python train.py --num_hidden_layers=13 --hidden_size=384 --num_attention_heads=6 --num_key_value_heads=3 --head_dim=64 --intermediate_size=1024 --vocab_size=32000 --hidden_act="swiglu" --norm="rmsnorm" --norm_place="pre" --norm_eps=1e-05 --positions="rope" --rope_theta=100000.0 --rope_fraction=1.0 --qk_norm=true --attn_scale=0.135 --bias="qkv" --tie_word_embeddings=true --parallel_block=false --init="normal" --init_std_qkv=0.0255 --init_std_o=0.0316 --init_std_up=0.0364 --init_std_down=0.0364 --optimizer="adam_hyperball" --learning_rate=0.00958 --beta1=0.9 --weight_decay=0.0 --lr_head=0.00777 --max_grad_norm=0.5 --warmup_steps=312 --schedule="wsd" --decay_fraction=1.0 --decay_shape="linear" --final_lr_fraction=0.0 --batch_tokens=131072 --max_seq_len=512 --doc_mask=false --train_tokens=524100000 --max_steps=3999 --dataset="wikipedia_en"
MLP neurons of a small language model. Each row is named by its layer, matrix (gate and up: input weights) and neuron, and shows model dimensions 128-255. Each number is 500 + 40 x the weight over its row's rms, rounded and kept within 0 to 999. Numbers have three digits each. A neuron's up and down rows have the sign that makes its largest values positive.
A block is one neuron, or neurons of one layer that tend to fire together. Before each block is what it responds to, as a language model described it from the Wikipedia text at the highest values.

Responds to: Structural separators in footballer career lists and wiki tables, chiefly the slash before goals in "Team / 62 / (11)", plus leading dashes and pipes.
L7.gate21:462502477559556528406524541515463523451453464497548471518443509465480494450570534480522529523490489453479539500540508573527402486507541498590495520509544489544518557588482497528578556540578475525483537526578492492455528480485533457490514555512550499537450511501567482505512498489489546468531462543553503567499523616473524584494482490515500445495501480481511492518489517442486461583493
L7.up21:526544538576567529535417499481591545488494515528502462533480480523497503478521479488503504497560447528463526565536562526492518489469574550519520516571574588579529457574426492525543503526553503464544528518455390557513497479444422537540496493500478475503505513476475575510459498505464464514454460483427474475485538469514419429473465452499485570597487520474485473418527522515521582502524
L7.gate134:480512481493505429529493503500459509509529422528534482489556494531555500464526552437446476422562506594495548465490514565519465544513479494464486493490483456558533545454422501548593486513504485493451523479531606542497443459475466457552513500473500604443448491512502548587578485590481475500482541522500497538508513534454523481501500450487522448501547476541479498482564513500549513504574
L7.up134:608534485549526532458565507557462497515447483475521475531487415490447482498514490560493474524463517484472460557480501533511501554524460559530452461561529467447503496481396436517493467522563545510474535511507533584505397487541423479500568496492483525493514471450464536536487529474574528584522510457455508470402525527503490477431657484464475496523470474489548527520472468493462552466550
L7.gate154:509537444497528619524505471457448459517533435537484514547524534492520529469451502476487541456487522465509512443459480520497455508479515496507483519528421493484528469502391442545491470485474478488454534546485474490508517500555506510511476490500564494492507461434431458537554562555414466481523534519525547476429536552471555503480441508573463526529482504496473477356530536468509438613477
L7.up154:447516522488464489446469544476486586475449495435464493449495479549542482526544522463478456499501481559503528420499485475457466536570536441500527497524500546568490529495484430449477514550486514473433471496463427488498527563515493461481569472423493489496479472552494392545500523489453474481498524434511448503494480472531483539544499445512512496547494583458531455547516389475480506499497
L7.gate238:497453517411544570494478445553531492472448461474559496537515494530482459522456526469526511442467553517462540491489589467592515559444530507483521417472447473560557454460486503582491586511560536497533517427602546549471484486487493463555508487518561536481482527416517459565525548500450500494486565470430522536550546524570530488438485451545489491526584489518507508442453515506526506557505
L7.up238:624502511502371587460462534460564472450535511531516483522507503519462478491555513493469456501508484545459536451432535524486487507543551511501490540503486472538571478483571512544569473515474517477532502568535559518501498543451439442518391509480488539544497503518376476496482573525581488513468484518490495509514449565491505510475458575482474481520531512548448516517482504587466505502491

Responds to: Line breaks ending an item in bulleted or dashed lists (species, notable people, awards, match results) before the next entry; also captions and "(born" after bios.
L3.gate116:498436510491525471491486512473476579558434495531487538489513517485534553548526468553502502476543519534481562565534536525458457579480519476481525508508556512444559514521470476419552530452449532421447456442511605500540533530545465437492541485583451498556450457512471487549510507506494425553421460479452485474568496474503456425521414525525497476527458520529533524492553496526542515470413
L3.up116:445478562476469462475482465464469494505515515531491516400496480552618573469504487461607498506638506539497512529493626524489494503605488462401482570501557455506538509511439489554454563528531512458518443513532495561550537490501448493484523465494464468448515494490504548549403434569460458482516540477517511477590503460533547554530520505505521456417571489441514486533503505479438475526527
L3.gate204:536453459517490535533485495547485530509528431517456542498485488540505514494452575580494566522518458507542523518494514505468419440502494529480524505527555530549547487482523611460518512463543435441526469552528526456588527534459484470515456435527509532527501484581483405614496546457527500528478510454479426471530477440484486454535489497496497459436444466553495479499513497535489572553501
L3.up204:621461524536512487480502522515545460488558493522472478531548479475561520518475442492526508533501445494520624494533525535545517514428500501554435463539452481468496572479473510555581461444464545451442525498469521488450554482431483529492477487502456524454480404529417536506523564472471503497480510465452515538443578483510482484545503493491419539486477441510470476464421480560442542545440
L3.gate215:446452508517473457513530548474464494560516525460521449485517454488558483471502571516484492503522519553526522513505500480567497442481427498512407457544449532525527520478484508573475514486542437549453498457516482534500453431466521457502519519450490555529439481506522459551524420531474533502466494496545527437416464527433439497534464534510585503493525501481491449430576540509494562527484
L3.up215:516481476470480488497526474594522463506564470528598506475576566493512564485421492578520520498565497552472552484499569450557468452569557452499473484455511461536532526455458455440520432459477531411499478565476463583484537452472497513506437497481450482466498483526480529486506468463497479497475456454503502562455498521503486470537510578438394513464462398469482499528549504480482431554488
L3.gate468:539487509535538476481571456511517510501619457530511610564488458475542465548482539527492567485487477532515441520530548540544474423426478520540484494435537527448501504467495537502448455457470474472483482510502555496516469544486527481511452491454447503517488483435468514528554478467479513486464543454495500534505528529434513506483526561513524484501527483543487460454566472472465529475486
L3.up468:504384550489475485476548475495546558499527494510574460467467509520541594506472427560540515508491442512508509532516491551545477475456483553523489511530539502488555421456541510495531512499493473423419555524508549561529536469464491492490556495543531529492449454476541494543500488503452494487464531538443489405498559534469410502522492472579498563475479531530524539453483487578528576489511
L3.gate597:487534461449527451499500476521450489410493543443511472549500515478450536451529463522427487428439454537539495497488441461583545524494546468521570467502546498576589554499464502507466474512506428460452467459420516565543536510453483485482529531493543520506534403498586495508504510530397489553464544509508483451503531436490557460493512530501449551497510455514463528443524475515536451496450
L3.up597:487476511481501515491485492482522444455499558438593524481472458573485425494488538470458478557543499500518468546542432430509507529449465524507512551550493485516460448514500583448533488494479556512517423412507500471471431444452534528499451455490451508499488556498513489579522499459543494495530508501505440505478513478550424479541499504560506507522478519466507567533449526515544466474449
L3.gate648:501543492475539530543477517461415461486438517514477477546505474385547452460475567493510458462467534468487503592514504469494490524562523526573476463475519493459487496506465499522496490537505458525498482552457522482507526548487467489435520407476490552514517543515489501490457495491485469490407552459532552525486484464507493450530484503444525500480501530477545500450491529444546534453473
L3.up648:525513540499482473485467488526531499510556490448514488484505456506552469520453516539437486441557454493490497506509468423508499544438507522450471477504497466504478460570439510455474380488594505506415404502567490540536499469534587454554490463435512563534439455519533480601468511484489474516472490452528523490528432431497478462534457513541502507510514530501424496507545534448440451545591
L3.gate840:481470574486474476554549509495441535417476479524532492528503496411470393562507541479503445523498449541502495473525509500548447530490519475520539453472529461480583463529458470577492490512467526476486457415526528506527509581409519447525492506517565525514437539527557575543536532525473415481532572536492549565479442486523440434566502506525486543502540507426536456455437501443518499511368
L3.up840:516477539474476463505504555539523427479550520546504434527473469504561490570558535509485534533506460572495474525569488512512491452523550494520414449456481498520584543508488492472452445495521420509497503481464505588502445555460456556590520538558520496483522442463520505442485493584478464532492469490446489567458476428550502442450581518457477459410424524543493474488540517525491520512473
L3.gate976:539544555488422473474540563487409531434528419552540532573528489498604436524496528551469470548426473442520507448481541536552476524480477479552446490436550553540560472481517536527509523615487510425484520514529480469515516465481486508520479487517536535520486538520534568478518596521505552538408500528518501536526563465495599496501445509517470549482550467527591520483471523490592453526517
L3.up976:539478535555467539487489503506414524406470505501539569487525571479535568500531490543504513584520461495526478504505526564498467481479490496476475508534536472520508480514407537530493540502496468516463486491462502570493492520454493501539476505484512478453450484504466444506425480489553496587457507548512617444455482496501545438523510530578518499544537434461489508455502560550481510436474

Responds to: Blank-line newlines ending a table or paragraph just before a wiki heading like ==Career== or ===Theatre===, plus the heading's opening == marks.
L3.gate281:454536516486487519484543406456426568552440524466582463474477536503593530552490502526526502506452466562616567537492564458597496503453520401535496468488457546512481562555531514522460482473503473503434464512446446485532496539509445484491534471477537468490462483497508447533520485531440481516501488506481506538482561530561488454480468601543562506549479470557469485455417517538515463484518
L3.up281:518482483539522539527489431553537499465500525501527514525538499449513540517530527557455535504478437466489534514488515446550488522535514467529553481496432528558503549513515512490449482563495572478506561565551467491534527523541477429485454513452486530551490507523516529490519490481400466489489469479500464569538480490513483499492526532523467545529509444475586540544559524514515549558537
L3.gate314:437484529568480512467494440486404489486438515553490473568521529469539468549447493540542546481512508546560476507401513552558487484493558523553524444434413554546555484562463479448446482494541491487570546469487486578523525507414560503548503543493501486465466521391504490459502492509451500432499463541505497484531550515502544482557491527503494510543503575494458573492534539507495451533468
L3.up314:449519413486461484449505461493507478501549511509526542534503507520503536505501468533491599490411519530469403532497534469524468522493460459551473515534492481531452516451576470523471555468513527423531529584461481515468479507529549502503440535518492463479504503525400550492453521479438517488468392557474456489463565488466496521395489505491426551535529518454535526477570430517454487470535
L3.gate606:475531483493467462473504526522431519434548464512547475453550433522489439459548524495534497484502576507472472457510523498486496541576542507429442451512434423531519553539425449486522507454528445497575459477529532565560493471450482522493469514482527543523486570572541524536500563489501528488519536502513503504514486469582461510545411471507608454474496470528514530445467505499487503526501
L3.up606:568530456534503464524504504517451405570441545569443541504489523466503515430587486463549552483479477406499455504535510565454479504538423490452514458514511587535527551540480602494393474493491482519448527526523520499505548483526512533503462491510451550476528512566511491541599483526522525545502463492444527518512514491542513520514445500468498497541470533488438472491522494520482442441533
L3.gate614:511449531570577479496544541576489598489462489490581476467590559455569509529505503549509471498510463554595461544510510563526441462496482436498498398485487526456553460457578526542430474488476496468502459486465539559541511428496463529473462572514517470509447459470453509481565472548520522437441438485445490494497483502479444491513454512487571514497459514457507514503538466538518502448486
L3.up614:453533534545503369500501471490460471523468487467566544398527511478485520484528437490459550524542443496447483538442493563474539512481500466539481525572489470539447489524476621521498488496569477508458466489476498456501494503472530487472421529507466479411479484505528478453531498442526528476528466551439521542574492526535376496622445517567569478471500541553546493472540565627430487503554
L3.gate679:440483564552421494507496531530514562474511530444489479552424496460518450531501502493496462458463494426500525462482550519490544549498503455523527504511519541449480601449518477488503426507584521611509395521553506500503554463508532508499514508475465509504524462481501480474444471422539583510503461530510569541470488425502512515493461454498399560553433535532426451526525509521456536490379
L3.up679:559426535456507526492517469531535501412512476526449477438537471497575458520461460527490517508502400441510428440579555474519528445491454567457494450497438538557512498450561547484473515483491517556550495442473452503402463579462471480585479534475505463492482573530502555496499506473529444490472458492526516451504477511437436491491435564501527493550523514456469525456507465397504490495535
L3.gate819:589515486515503531416481508436524532505548535460528498501443484462505469508456473517527432431531478476496509521439594536505467516475489521462497474459496477458527446495496577523474475494567528486454573465483519470523474414497574501497470436522513482504495433498514493521512438510497514513488451447464502499512472495490490532508448537504480453469482528483457518540560462516553469499524
L3.up819:527567470529488511501531544444464516528528502417534427461458457400555464512474441477512441456478421531438491463529518498496484477510476524422478453486448453451564561476529433549429480535543487466485477517470460537541520431483428489460560503508460476499508421483478533502535538376444572505411493565369473471469493473505516550531481474383566524488406491447450520455520520514450535511517
L3.gate844:506476495524521388552544410480508482451548467502500467494508571481459496514470417508493468506448433471512485467456517525487479517527488446494469476496493471501500481518478590457507448614508491419451511526438554472449529481479530533599477516481492467541443467480516456445495538540442520504420476522542524560484537438484536514544453507546539491495450450562543608478500476531543472449510
L3.up844:452474480520454545435568460416462498510483527537500471513535511541512498458517481543502484533504495529473447434504513500485586570563531475474472482540558439486509554470531565502585569479412481461414496502487474487460547432488407520503479455417443447481511465528516547495504489567491469566553471448468462475540519474539521495571511548509510489451449485509450539571484576488427528499505
L3.gate956:499469544465478526501576527510539535399495506513497441448547496442622431501453505478509480543504456526479466539489493495491472530545530493514506525545532484477552426493498531544480480491542478520423543490414472525488514490477566463522546465530474481563529506559456444473550571548522481452410532433492443546544494471505559530446478556516500460451497475524467464483517443562444492510518
L3.up956:497524501539470519474495453574595604499501545515536456493545499503471544425553529448497463486529492538532516520509491452474519528472529460491475484495503466541509444507496582489463486474515519499518440510499422512492479428484488507506495556553463434427504503498485411477424485482426495501485559506453551515514473572463496437539543510471529548435528489437450536450531457517503488506512

Responds to: Fires on line breaks ending a paragraph before headings (== Early life ==) or new paragraphs, and opening quotes after "commented," or "wrote".
L7.gate100:545534502417502590562477525543522542465493571534487547522502452498510460508515523521550486491432520474555492507500501440524501474486489584439461387487489424483574475494528490521522522498552488532588517502498492475501452472513505445500483453496574502489448524576554498529439485457504490497494460500470560524572526508453553533475490503480521479553459515514460424462543449436445507496499
L7.up100:497411597536471588486499516534502440430520513521462468525451483487563523454574476484567495489512517469465548521504450502526542495472492493545488498391481540473533513458546464512521482509545514507504449510485490463464507489531475468523476493575481524526533506536427430540477453536477433456494466443476509543500468528561455571507408516597509430516512503482461455453570469474497451503459
L7.gate729:546508522467483518585537521524484528528490591480435551513483474442432424505466530561570529454529520419524438514510494534563423530517506563428512533529564475516533498516599534566464492546524488492487494482531523547496479468444452484460428557466485601494435493527514526547469520521476508474513493549566494486507522565484437502608480510514537470523511537525479524448571504459454528503463
L7.up729:482498511563550547523510489521535478480481605431484493517511497454506448474599516604404499566511510498434419501531559516513561479447506584488543450512514469533505408524519529466459500550493529501467452564457484513460488542511535468575458522477486470521495511583551542458562468485522419463468525387520537563519401481493498516522479455483516456497493480451429438547514519523550519552459
L7.gate924:485496435428466553473453496542534523448479563536468516519500490464471479431440442514519485482524470483569464515521478514514542515544512511537484477535578522510521588439470523503523539566564423549417530482508486483558560481455542485549546562471508495480548559504469402524496507538456531534507486452629450510504528499466516449489472469593518523482504524566485638514480543569487541506434
L7.up924:519469584481522474529553554554438514501541510456521516485488506544453491510440471460484484486464428492444504595577574524490476474467550522495504456474457453502501462521436441434508549529437478486441461482541507516483484561532532472621476469489551520491520530533508516498495461484536546510488498518480578497472526501532541486424484494498437531554410455440525491476442554499524446496498
L7.gate1016:533536522526508566563517537465474537445550502509565427522467495426540445505434508544519462483520481546458375540524513581561423537485546550507448486565498524513562562433465564557456524467548500517451545433530498587550543460506475483488507491496522535476431454498578539511485488524514516506508558550480434543579520510602499542574537518498518493471477525507439516498523479560512517502547
L7.up1016:522568562485499600437495585488482474496476477483435436489471526520580506482461542475514517480502472597439491461507454553533461505485460581466443486480532509524498536515476570586529480492495524530525495478505499495541494491449561486463448575505498527497524532522456461537509503482564528515386535505561528461521495526469485571519475487508539461436548468548530477464501488490494460487453

Responds to: The second newline of a blank line ending a Wikipedia paragraph, just before a new paragraph or a ==Heading== such as ==History==.
L4.gate327:394496523519530482426482492519515502504510506460442427508436536553562523450498507523439544442486545505506469447464463502521520604480535531581429504554530486496515539496533450502484472531549455468506467537507475484469466562450591514524520477472480486480499519457529472573510471554545511498472520510499493461481493587438549538558456456478556398426451506590553525497516569565529507507431
L4.up327:522502489503505481489467494506529507482435528441520568574465488531533501469542497492450463494422458500527444506545469466488488512457438472436564504537587534450520537489576557508471467481508525564588454417476536461509574467485485521517434505477452415518506456538583447587518520434430497554543492435568480494445482451517546515453567523518498572509480549524510497493494527427478526451473
L4.gate389:549528488513509578457437549536497540500430507497549447501495539458501485509476587489488541448474439518553485514568533525546517503454479469510556489445451518539523562444423563573507515445530509506499447417480521495538521514502449462500516530506487524497499500524477450553509490438517523517461500503478514435401465473521531429446495476564527517541502457616503467462503539522582558473461
L4.up389:533548558563476486494498471502530516456501546471499502540476457440511490488506455475497478480520490483479464504460422474499520460509507497468481530520534463548497463534450543499519511453504454538522474467499432557465564469470432467473486410469478508538504555508508475565457486530477555500455431546498578447473486501498500516472419545491463457560539515409544535447542496500438454517461

Responds to: Line-break tokens that end a bulleted list item or table row, before the next "-" or "|" line, e.g. after cast entries, awards, squad rows.
L4.gate193:520479494454525447506496385464463473441582526501525571490484479508544535538419528482468523506476474494459517527467489562516465338512521555472450469479504498526579474474496563513485459492526497466478513563504497546485453555468420520514530433498519545491479528498453430542434499527446528489528563521449526450496548486501414444525500522528459472473507452452417533445529514475452509469495
L4.up193:568385531478461478454553449505486497531484534587479524525515478478491498522456501474503534540512433483514483442459506547499485446433522463511570434484492541491506468428438416496515539463559512487477531540549487552550490479449496530500575485534576554483478471611501520545508433532521463474512474525543586542465486509514515438544499522489488507480535527462484514456541537564489470514472
L4.gate938:486514450491455451418461469519480502555533457527522511473453502537501460477413506584549540561528460508508501574490555456516540465550530436430523473529517481532547490543499564503518434436488494492505445532505478485561470528476538517487485425495505494506573503447477540495461522469514585451423560495523502459517488475521544487552536486495502514616485564489428558444568475576524518480435
L4.up938:456491442544519461592471541538485482544447434533476481529509458549478541468443474535558465470527464543530494463507504544507476482495552516472449423515470507577440490450519545494453516488477548494529537497558503530499493485503532563472496471580500568525478503529448480501466473505514538583496521474482489523447554434509472482531474494485499513453599510437566486493507524479471458467509

Responds to: Words that pick members out of a group, mostly "of" after one/none/each/four and sentence-initial "Among", also some/these/those/all.
L4.gate874:460554543447504522489472538458432477496605455550565541514521499464499455479521527558559478497557545384520540518499485550565466511485525549516468450524512436497532545512484522438486429457540436434473457455531467478434522459509482516508514531464532564546470425490393496474522429514518525494553509498418537534488508507505471527510480472512508499519443503527477445489548499585453508474496
L4.up874:553510547519547520459567495467482525469511450566459506531498432476510506520504478519560496446458515477484479500545447394478473553544466506539533472543537513484509435503463485455539512493522536500491492472504567517491487457506476447555463521495433510474477441453488486548444460538489501530627564485508511536511535524474584504447552528582520425424435490447444476563468440533462535449542
L4.gate968:482536586463593519437475504464491524537590472524529475515543493464506552562514565471557540421512441505553452503523475496509481578496534506523514486503498481485557454432521487462487539500500500534472458524552611547497454447449449478553456474561416569518465458444440486483426487571571566507539452451495476496517536542488479512544571450488495492525484466523502511571529468591519420442521
L4.up968:478431461440480480518525592511436617494479532507510484468495481574547509514481478599521509509585521485486502519535532506469526531583490473541568466504515489470474605499495490478596505513472473450453476523532528520449440503451511551578510522489488517483515548517506469527454472461502519564517504509510514468516526502485487488505482514541481506472505511524472476544493501459487484464573

Responds to: Function words that complete fixed phrases: of after many, each, any or as; was, were or is after there; and the / and - separators in footballer career lists.
L3.gate74:466533541561437396507393509572479544481505506447498427532496523505491478505492493514568519435478486522463487463531548564534465506488554484483554519452481463476515513476485491520559488485522409455462526473504560528508496577487473503484495443459467504461502481479475494517511511558547511504468381456513440554460462402503469534495487482451469466411510522600543469439482452561505446486443
L3.up74:482494519498495460464448500525456503466469533544516468485500476481501561471519546514466513520519482456415500433415590523498477520516403531465500509500512479492512478493464407434508587541467444540487465515550434502567453517496483509440539519516502489484520520567563566427503524503453495560532501634557501468444455458443456544528496499497425530501429455499540525500524544473511461452514
L3.gate99:547490529466645512453482487465504537535488524543484469534529494383439488458496518511458515493490499475524523434491499454518454492468574509503498478466508504482554507560465546519515519534523454436467517486468474546470492446511446387493478463483510408504496512491511467552508555495433521525464526508499496464512494470567493472542472459557497499487497544491538511503452516513544505493513
L3.up99:459465498513494483508479519505493458458541511551471507557583446535488558530525579475476519524517518456527487457502523518419484465530597579470437514496543406525549441497479454512474535391459456550500558462486526496471549503460449513444550560478580504517410521551507531507516521531504471470519555462511476475548595498489449492507568444485503513497590524515551474500482539508415470540512
L3.gate134:488558486483381498434524529533522507498518480534491534559531480437483488534454520539492446519450455479563455479498536493525467461472492536469362454507453538499549483567528574549524453418515520520458408487569510545492578418502450480515495509514513540491473499491514517551488509476505466572506535476474452553458478507513542497540456505515507489454553496509570495458499392572581516546464
L3.up134:525525558464551507509517464524498542500500431488530501494535512451523479542471396482493545480588494499520488500514527524518477566494567526540455517623561526454494450562514483562515442437507479542544487431517515469430555444477515526537519551500499492469546467427545518510485523488565476430490462467450489569472483516504457517448493464483482520557479496433476567528463459459536552548532
L3.gate250:501489504483533482519472493495466527472518453514587500532530469515500501504489472537489498452461512457523474452488509472474537530571541523476498462439506436496616555525523512544519517506529465418488577533530483486459552535477493492475534539544451542504526547480502471500592586488483578471533489540478494469562481490453539542537519487492556424534574454487533531399513493460516494570521
L3.up250:484516476525497530454506494518421509489540501551446420494518458454450489522512490462574469470517489525524478483409474581491516465528480502539533501551574513506531452482464527455501495505551527493484515487507502546469436477512532561544462489510478506499514584452365520539556467562529476463645471539490523531508477474426551511537521445441556477514606540500495463496505439517463512452535
L3.gate345:552465591512534530516493497545566487469554552527503533499540517438514479496520475538468573478477440527479542458575531593538501528482523500553504419507503475419574462529492484436456490456528539455528434481568495514456533498546570543502462518574573537489473502495467491490534496519554428468495473491459528503470469488438475468536510528505545521524531595533467507486491519495539537472439
L3.up345:494453519513539535459534512441392534532480524536483459415463499459506494569457561443536513456481517432467497457552478459514468460503455548479510523446550492478519534416518545523477525481495480552542412476511458572465505466533497497588572461473511514466498467458529488477450513483521468457554465426511522462491515534521540479457420524443624513407599545566507531495532476471546545561503
L3.gate564:532519429508506472510458500468544517531505525486493533471419486451532546506541511567395484387579531429493470475424502523464495448532462562547504460544542416506575541501488515502517473462476455449537459496495496561493580448449475476432495528503480447474424480448510439536568499457520492456575583500467458435481484497412470548526435497531466446515499520560494489487519515545589519516463
L3.up564:489506465540419470475490486558461532542524465568420531459590516516464518563538564534565523530511451545476572376431513582498458472459483486524489529493478544501549431528481527449517545500527492555471484559496501482574573493508422521461490433468537486485453490538432465499526473512559482529498511494519538513475507472521490500463465522518466514499506484489583487490396493544505573518497
L3.gate575:477521537484472464466517444454541527524503597453544528465513528431538484507471516536536559469428531449530528576523508499499518488471474599527424467489439531500521482596458485471464440512471470517453483489580494498426501420415521500464424562523516483502484500513445463521468511495453465429529540544466486562577525453550516513463432472468547492518476458498556517537519418451482460566523
L3.up575:520532524464550488488438438579448494493559437483472492470517487468510524527496461554427556580543482533469560460551409509496514528538469503471510507472479532522447471586501514477499464515457429524523520544567480469460498581504525479519467540474510565526513542516527553467536575492391479435514491585493466497501620533504478516466485473469559537508475534477497520541494486480484448495515
L3.gate710:494516552519472476415524557454478511509529509476494525487562483423514487461498500481549478484483541548542568515493529539531467564496541447493509413454558502545559519457458481541530462563548458470514546509486510524533516497514512509497485495547538545519496469517411456561497550482602499479518518527496546522510510452538476545512547458493514465520513467557447464445414487528464502489504
L3.up710:572548483484489571428530510444449518437512560515542521425532436545461517573539469512445501526452481536419494539550507475535557525472562463527548408511477424572440484461456579485533487497477566537475514481556460561486471455466508514471496455505454497518549494507495426469504428488552562536547468542591541515512527573565483475542549561521493404484442452516410478538525552577520465553498

Responds to: Newline or closing pipe that ends an infobox line, list item or table row (Born/Died lines, awards, track lists, stats), plus occasional prefixes like non, anti before hyphens.
L7.gate56:508506494495475560535509446470456530519521459537504537423523547490461407508467454493561495556527548481497513466480457520430448568557547492553526535521497534566455504387421525499480557532493475448510446486520456552457484503462487494521475483489528519524451559501415520486518458455497553494469561521498550538497515484451512426472550422493463569495511461479520464506502502450474501511501
L7.up56:524444574492513482517537546479510428478514494443544539500467466472553499533467561516477475562514493486476467480495506523531509486481491511525476465535548541546439510502539557475485498487481479434519512574482498529501513497547437530473450520455521546453525494468512488458415403524578511500407534462520510463630518517491542505494497483501503446525477519456444428480492526481409490491509
L7.gate61:497451555581432531483538524457460520536550504515474543518496534485476485457457509514438493467493565413530430420514485523545475523498502417508521464479497557526525487461568562514493425504517537470421484490519519519513479553516529494522488479484510483534487510519496425609492538511451487439538489484549548523422490519578498522501543554531499483506493520495511542483548538516513471494509
L7.up61:597447566509449504501491494485480528570503459489493568492519514501453531483456519468582502459499506525479555534467435496497536461513498469472455509506445513469555448483482448544523507495437540517469490501561512558553571562455475536564451479446500493519537462524490533452455526563492543518468436439526531459461509599538458503447447438556577487502485473473458448468473565491428559576484
L7.gate700:522452528515547484560458468522469482403542554502511451525512510488537448580479492482566492511539479533551550498419480445541477520520554512515486575481554425524537503493476497527546461507503546460463500462508487522475505452496505444492538539521548534496510511506484551568472580569484464461517517497451527506461502515501533425429455531447486480519470491545435521514506478478543481451555
L7.up700:557472498572498429524528564493504479565531503530516467523505443450562504589494521499536479518538510554548473481481567437453403514463540510502512481462435538481617438510410429509551505406493453492519497538545508571568523514563460481454463454463528478507513470483472476475495484578497500444522580570525508435551514482521499498476444488507471474526578518447502421500508476483485499415550
L7.gate802:517418540481542512485534474484501487484536531497512508532495560478535504453529530601482523567489509499433530481504500441500420497418553394555491476557498538555503546472508485449454469478483502533471585525397516557470423420475500441516479511485566531492575578518509506538526464453415488491454529465466567480564526540516500512513499478487520468555503524521467481472531556549498422521467
L7.up802:538471605501486460515517400477560524599506492416469493482527504504491430567530484508466540486447427397492466489462481469523433463494531515572462452485567480546448508542512483553508518493457583540435473505472557478448481459483516451516554505489534551538508508585479513511438478519479436493494477413472510494486492463458540404547541482547562529446544457544472576436516465412526506503520